python train.py --n_kv_head=1 --vocab_size=8192 --norm="layernorm" --attn_scale=0.177 --tie_embeddings=true --init_std_o=0.0 --optimizer="muon" --lr=0.00517 --final_lr_fraction=0.05 --seq_len=768 --steps=11463 --dataset="wikipedia_en"
MLP neurons of a small language model. Each row is named by its layer, matrix (up: input weights; down: output weights) and neuron, and shows model dimensions 16-111. Each number is 128 + 32 x the weight over its row's rms, rounded and kept within 0 to 255. Numbers have three digits each.
After each neuron's rows, "fires after" lists the tokens most often just before its 100 highest values on Wikipedia text that the model never trained on.

L5.up277:133150126109116155148122131165091141089091129133132085132139118176130131140128109067120099125157114134139041109146137192139124160087099140164083093144103141128151089182124117043077107104153148123132132089075167166138086137090136146058192173175157102123162144136142176047138147127148140148
L5.down277:117146142159108177177129078123105103093130175100144125113118175104158155141130086124115084149139095075083092161112097084110134130125060152159081135075128115158143013126139153121176123108144171135120115164137101105136144151103118154144095138147183102121148110180100098145065162162148087127
fires after: " ", "-", "en", " |", " said", ","

L2.up404:088111086142100105198143105115151130128171163128106107116197087105093101153077159161110195113141103088192120133159143105103059122050110110137135076091151138194110119152124172128155166094105103153137128134140144100110101148120127138132090134152045166116113083110154093134186150162144098074
L2.down404:125153153115128151200162128188125095143127077121172140146117118130190115109126185114112125120107063166137204107150130081100095066078053187156128129099102159109116156097159133114217099156089098144152161082113114150143132166105152092099070140105160127151111147149122106131059155126112080131
fires after: " |", " "

L2.up1022:105101107145172215141080144139156113130086177153113104127137102151095082092154070144113111179110074191142123121169110145158065162107174107129131146061082062080143165080100161108144153200139139119052140088093129180127160077102085177095082106139144157101154121107188120052139164111156119159
L2.down1022:113085079094133092160127175193127095102124120077125123173115131126174125161123102155112141091084132135166145043130174131115136122134085169194149101165164096103127100145119091110163183100123136103215148155156084119159092121088048109140081156115141159118216144146128153094145122173123143187
fires after: "s", "A", "S", " P", "W", "E"

L2.up67:116123100170162127159124144107168148111140174157121130172134169121072086133068121059071125176166179191133102080100166153193123100098176102091133142069111102117136179120161090157137115076118129082141109107039122163189099134093160153138116080176130136144084088148128142115162129100107119101
L2.down67:124108095172135119105152144181128118118065110077108087183160106139158109174087073193146134126158051122107166132081109142103124144101126138142138153117149102082121144126096140121149157092144120114129141092127128148144103158072079086175111185158131114133151120151180150110088094151165182172
fires after: "s", "S", " Sa", " So", " S"

L5.up710:164144151158089098095186164158197191162083081106119128097165133168114143101127158119108158154115122185094081082120190133140191143120114092087175067114088174145144118091156130151145122129162115167104094148159170147119138132127062165112127132118076126079098140124095100120135127142129170126
L5.down710:083141091171114085169145155087152194102082142149139129135157178087115107103183132157101161085046132098150139142120134101097124114108089121194102113199136114080106123155183179181128085119076149097156061134133139151199067163179110114117086136152156106157115146151146077136183150068146108118
fires after: "\n"

L2.up939:079158159134075130138132229118187144146135174101159167137113181141130104064155087143156111242103148128180161092172195166146189162114119107059113149104117161162086075089097107101075080117148107091129133097094165166159093120135114115118086085119177158088091079128128140164117134111188123130
L2.down939:123134124089112134124100139158103060131129104124075085130098086179097144166094083085090182071103141148134139090127100121187089129156140157117105104154116070084191129069161138146088209117142171124088157121172103158143137133130095114158076116147128114094101102140157178148156124098105125122
fires after: "S", "s", "V", " S", " G", " in"

L2.up137:120158120166100161155112164132086191154106170106093166128085085133142136128102134133142177142148118155146191142119138049172120144125170181154144119154114108116126073108133159135108182135125139135117162132068106082121109105167118133175137193102075133071196117133103064112131124084119129175
L2.down137:118154150163119124098172123150114152155141141097157084156072138079154164119181105166084112151144124116091123049143116078091137129126129084075126096130107189095108117188131091137111184118161158128075111174133089086105145164135159121153142022142161142136116183136150162114161097164145115095
fires after: " ", " W", "/", " ("

L5.up526:156103158081117145067201084141127120117165142101095075152044095082185110127103146113088152119128142103144183142176148125172149117137089166072175134094148154122132085148089158072149107102244180115155120131159102112098073112150131133128115161127126100149112098116094114081193095118184101137
L5.down526:173114111162110134078082099133089149130157138073166160111104134129080192083116171131099177094136176141185137135156122158186142109101130092123149132134121153099165140100145112097189168132080142107104114139066151151143144115104099125127054142066148134123168139207112099128128127081076186161
fires after: " ", " (", "_", " the"

L2.up915:072095119087083145158127177125085148130130112168151122098115040127145119191069115106138159106143127090125162112099073105112147125100148105136081115148107124131103067095111131121121145149077180134097088112128098119128094103148110091111114189114137140163116161164104077138141166150123117166
L2.down915:123148117153153072153083130144149111085166058100086136144115085142125142120152140091093156127120117082099148020138203072098100128131116093099115108131128177150185144135079090179163105121154117143217106115104159133139127120204112138148166052132072135157121129160123140195137122168191091153
fires after: " (", " ", "'", "fa"

L2.up844:137128135173121131118143078127081073131144110126101103138100120031130097131159139134127149166167114166159113072153111086100133193102151161134123091122127134110112069097099118147140171108161163171190162128114089110129136091127086173133095144141075167169155123107200166089074096080150175147
L2.down844:146162115070145068059083094119101150155144171194135070145118097107138154153106089172199188107164102153145103165110170144125184099088150124107126132127088065112112108208124085122126158125194097113122128096117126141159104187166100084101160140073189100138087113119162087141110126146128121142
fires after: " the", " The", "The", "the", " Ne"

L5.up228:116139158151088091187119136147173147137163090166132091081148110110075118160146168105132138172109090133153138122107148163102132131112107179081160177104059132209138088137115090139194184105111149155126093139118158150164099120144067131150120161099151149090085148170069093119093139158117138152
L5.down228:144131127143076120107087132114105154136128132123154150156100140145126084069137188134154150095118143124129102109116104051153073077136211182100162134072126109095128160125117123150188110124198108110152117154083087101150125141086161141138167103116155127131148104119137156110100146145135092152
fires after: " ", "0", " |", "-", "s", "1"

L5.up648:132121148144147099076124121113147058161130140139165225139147125132127145097125050156131085088124176118101147162140140117100119154109107129149112083168106168120137097099121144082121142084118069157107142168054092136171115106123211162172123111096134139206098090131131156135105093092169115115
L5.down648:116050165137157166111103105164104143105169176133177067132111157100145070102088227160138104104073118134131176126097130143124162101133120141133134109108130139112125160081184153111143156145091152111115182167160094091094135122104094124157180142120180090119154179115064097126139172093155157152
fires after: "1", "2", " In", " ", " c"

L2.up769:113111128106091095117105150116123142159142089101144135142095136155182140090173153098103115174067102138197196163122184137127111170108156110116133124149160100161119142136151127120152148100154115125146099082166141073098071149085123136097087185153124098112077154134099139133133175130099153188
L2.down769:121166114113086143136100101143158158180159132149087140100136112165081126138139150114099133119123168189083091155093142152135127209209138131137148112128114135094190146195133127114121114087140131082154131129107110141095133113104165112105107117124153085135109135155047131106189181142095172145
fires after: " ", " G", "|---|---|", "s", " Q"

L5.up752:121094166071106136164136179186169057121132151135159124086132113076112128144142189125148155132153106114134118108150186111103096124065098117138148105094181107143154122120166119097138198135081083141158145120138128090111177129131138142150059138102109123169109119114098118133107137124099164117
L5.down752:118153165123174126112168130149146103216164105157168163174130160073185117172122097121130109089119112096106147104154089125121168098133117053095113157146194146136124142106097128093129158102074153114210165071056162144156115086113136146175069100142156137115123100119117107226136154136131075187
fires after: " ", " U"

L2.up568:112111104163149065152105132143113071120099121122094045133118119176156091132109125100149208158109143188135132110098086099139109138100118114159108097141149082155103105115154101142100103165147072084141138186103094142111101101170109145088160120120139116093098082137158216126145141090083099121
L2.down568:140107126102170155118146139091129188151145139111117166170186092158091099189090162189140167115128088145131132136108109138056088151140076138117095108123121148066156183173149103051202141151098145089085100147072187090129120134134156122108138175117146121089142073134167176159104155164169115167
fires after: ",", " Na", "s", " U", "S", " So"

L5.up352:111127155075134128067113174127152140121181182121118163143078066159099088111125119138113137161122138162215119105147138145103094094115112046063149140148101107127128125196093144165094113118147227097159167151153102108112167103124093149138128140160169159148161050125107092142189118087131165123
L5.down352:158132147174091078130157154118165124143145134065090170147111105138159108100136118104136173098135192160083210112078143129061124113119165108095143113103147096106119123102104136178160132135126129101140129135145172151159137132121164110165130105165183091102136174107211158165126150071081142129
fires after: " ", "s", " D"

L2.up441:091122115113128101159112132124142198103116114106127130094117090148132181114138148144156154122059150092141190170177167119051140100153060141137152149123070071180117112089143190180137155190115188087117105147139089151080104073138130142117102131114078116080140104116118159136105104099183107169
L2.down441:113179104095102110161112040138107120189093090163138129111170119107119142150140134160202133166227071140089118124119176152148158127076166119129158119148109136133116155178114197089129067098140159111115118170106097140091162058154133121158136094155178147128143140135093137062140158178072114102
fires after: " ", "s", " Roll"

L5.up566:070142078147104147092143171144155120124187144141164135129139136118126142116162170076117162162077153083131101155150159146092173203128167146149086079143142114081099143144125157086078166098095172152106148156085093132156111078130129107128120146165164079182082104153096162104188120132145110104
L5.down566:146111157117150153102130158212101190153136106139105108109157157152104092210098137149142158134137132127108169109141129122165102080098086138184169155131154172126112127115139111131202074133144099054090117074117121115176131130130093083138117036135148155138185133118146108057064122084118132147
fires after: "2", "1", "0", "8", " ("

L5.up52:102100100102083122139117159138115073122100154089093083130162110121130111147126067138212105101118061106156158124112138159156165095092044117101160034110070149091116123145101146124158155121104178152116109108171092137163090081179085140067101132170116153134132139121095174105174102166126203148
L5.down52:098115164144170093103151192187146128108077084179175154096130101139092145098146118156118126081087105146166079151134068091080137175157103115124136186079107139112146104118111125162152102127135157163117122158089114153099178126114122094106150155121121182109080163116098122159144137108112163128
fires after: " (", "\n", "′", " households", " (−", " "

L5.up586:128128119097073158083160170097171194110109090063144186133158124193110118145146115099108086099153132111106083121096149097085148133137102104115113043152065090124150085108157193058115133153142121131127105138138079162233159122169062161094118145153155140102160135151139148053127119074123116157
L5.down586:101112104105129084117106201105163159109078083121140088192160158132066131118141109127109079146121128124118112162101116107145098170107071166137144144112141170126176150093083152123095142086164163113155123135171123118102095168116155133195149111148126115112124140103124159157226126055096124183
fires after: "\n"

L5.up574:137108140157172114085160097125113107098217158137144094102086128086174127131080158132120119198058141092177131170059125088100108112109113122151155143072175176173135134112151155185125179141104132168113070097099176145140134136119101120123115117111115168150172088149048103111118164142126094155
L5.down574:090155073127174117125110128144144105155154098075157130135123096176100174152129174117138103142202090110193149135199142114108129149096032098099135180168104135159162097089065165054105138165169166198163156106125100135128120118150161087188114085084060068168126131104117138150138115163072094127
fires after: " ", "s", "th"

L5.up745:079072098150105131130148123148153094088127129122144112192176146133115097135051224142191159116108110125083170175100123146095088136111133136066137134151097132164142102135157235123161181078144138116121135133122155121061143163139145172161134102128146149116110072115083138152110097156128158115
L5.down745:137101162135123093050110148150148163126168161111116095094123158066170213135129141184204108104127211125138131138172071113125134136145128145083139120124141089070118118155176104104082153150155128118120178131129181110053140192093126093150101206120086141161123137119159132105069176150108118127
fires after: "\n", " |", " on"

L2.up597:140138106125110103138117145128087137084125208090119160126170115152097056121120085174180115157113106048118182134167100179098188174146104191135115067123103169095161204147099117159133154115167117125140152204113131153123121098135115147183090129092077090134152113121090109188145175152138149172
L2.down597:135149121057112150143120109131153133123076051143131131150142092143130205142158106147131104152079146143119163112130105163146125122121186160170157120180092143188071109122135151067147121111109143096099099120158114182056122126144144194136103137116116125118083114123148129105080087063128086130
fires after: "P", " P", " ", " F", "V", " Q"

L5.up203:082134125190098087164133125157097098141154153136155139160190051108150129210130137113142158145088104080167216106174209105138116164114182164115111110089086127094093118133107102137138157090115149183091141092120105124090107126168136167089082156141180136132175097106150137123136179121076110124
L5.down203:134119142113146121130151136060148149139106104128112153117058208092153129113096128088123131091085201106144142109075056190088146115140124141207087108090162127134147212145108100164105138097152126109112098056168116101192110133122098101160128155118138129154153114105136119166138116126133114125
fires after: " ", "°", "-", ",", " |", " the"

L5.up867:107057091122126111185142104147151111125109102159120158133162085032112107152118168115110156089081147104133057120200157106142181124149101124115151093106042135164101130169139107107153164181146150156087068126129189125160136136125105141107086161129150092113132110080075128089162104137104078024
L5.down867:118165171130198120123140155166090086083122103084138084121178119171153119136150146113066165113128069140165104045118101117112098141086141140125120134163171142113151161113132111122126155141148195163173118100195080157134122078119113128155156114157152176093152120157189102138139090065128126130
fires after: " the", " |", " a", " The", "The"

L2.up370:161118109149163140150183089149098104101177120103152174102115097088094172121124146068177135163169099142111130105129193068114073179105071059155113082127075148116129111128098120187113067130157082177143151182151148131203178149164105143111095106145072099143177180122212155123104116138123144161
L2.down370:120142145133089136138165164176114158116070149129139124166181147142182078060096177122144116145165122149142110078064113111143142152077115159158160093121121068173077135137120071098108112128173152120148123090128095111090097130141072107134121160117203150111080120118158176099134127036153101122
fires after: " the", "-", " Pro", " The", " |"

L5.up212:162163115157145145101121158158137087119149087128121137175156102143079132174168108105143175143186142108148074121121146146164121094093171104156143145121072115113097080117125086155107152108069134126138128169108196100089157057113100159071158105126145183072153100180151155141149096147143149146
L5.down212:051140143095137107148126100142152115138140112103176093168115172094147049153120101104088110090137180174132096181172094130164082154177094128133138082116111066145117182138150152135154079160153110112091088082047172162117174124161135207134131087136122079163205161139147184087116153098149157111
fires after: " ", "s", "-", "S", " \""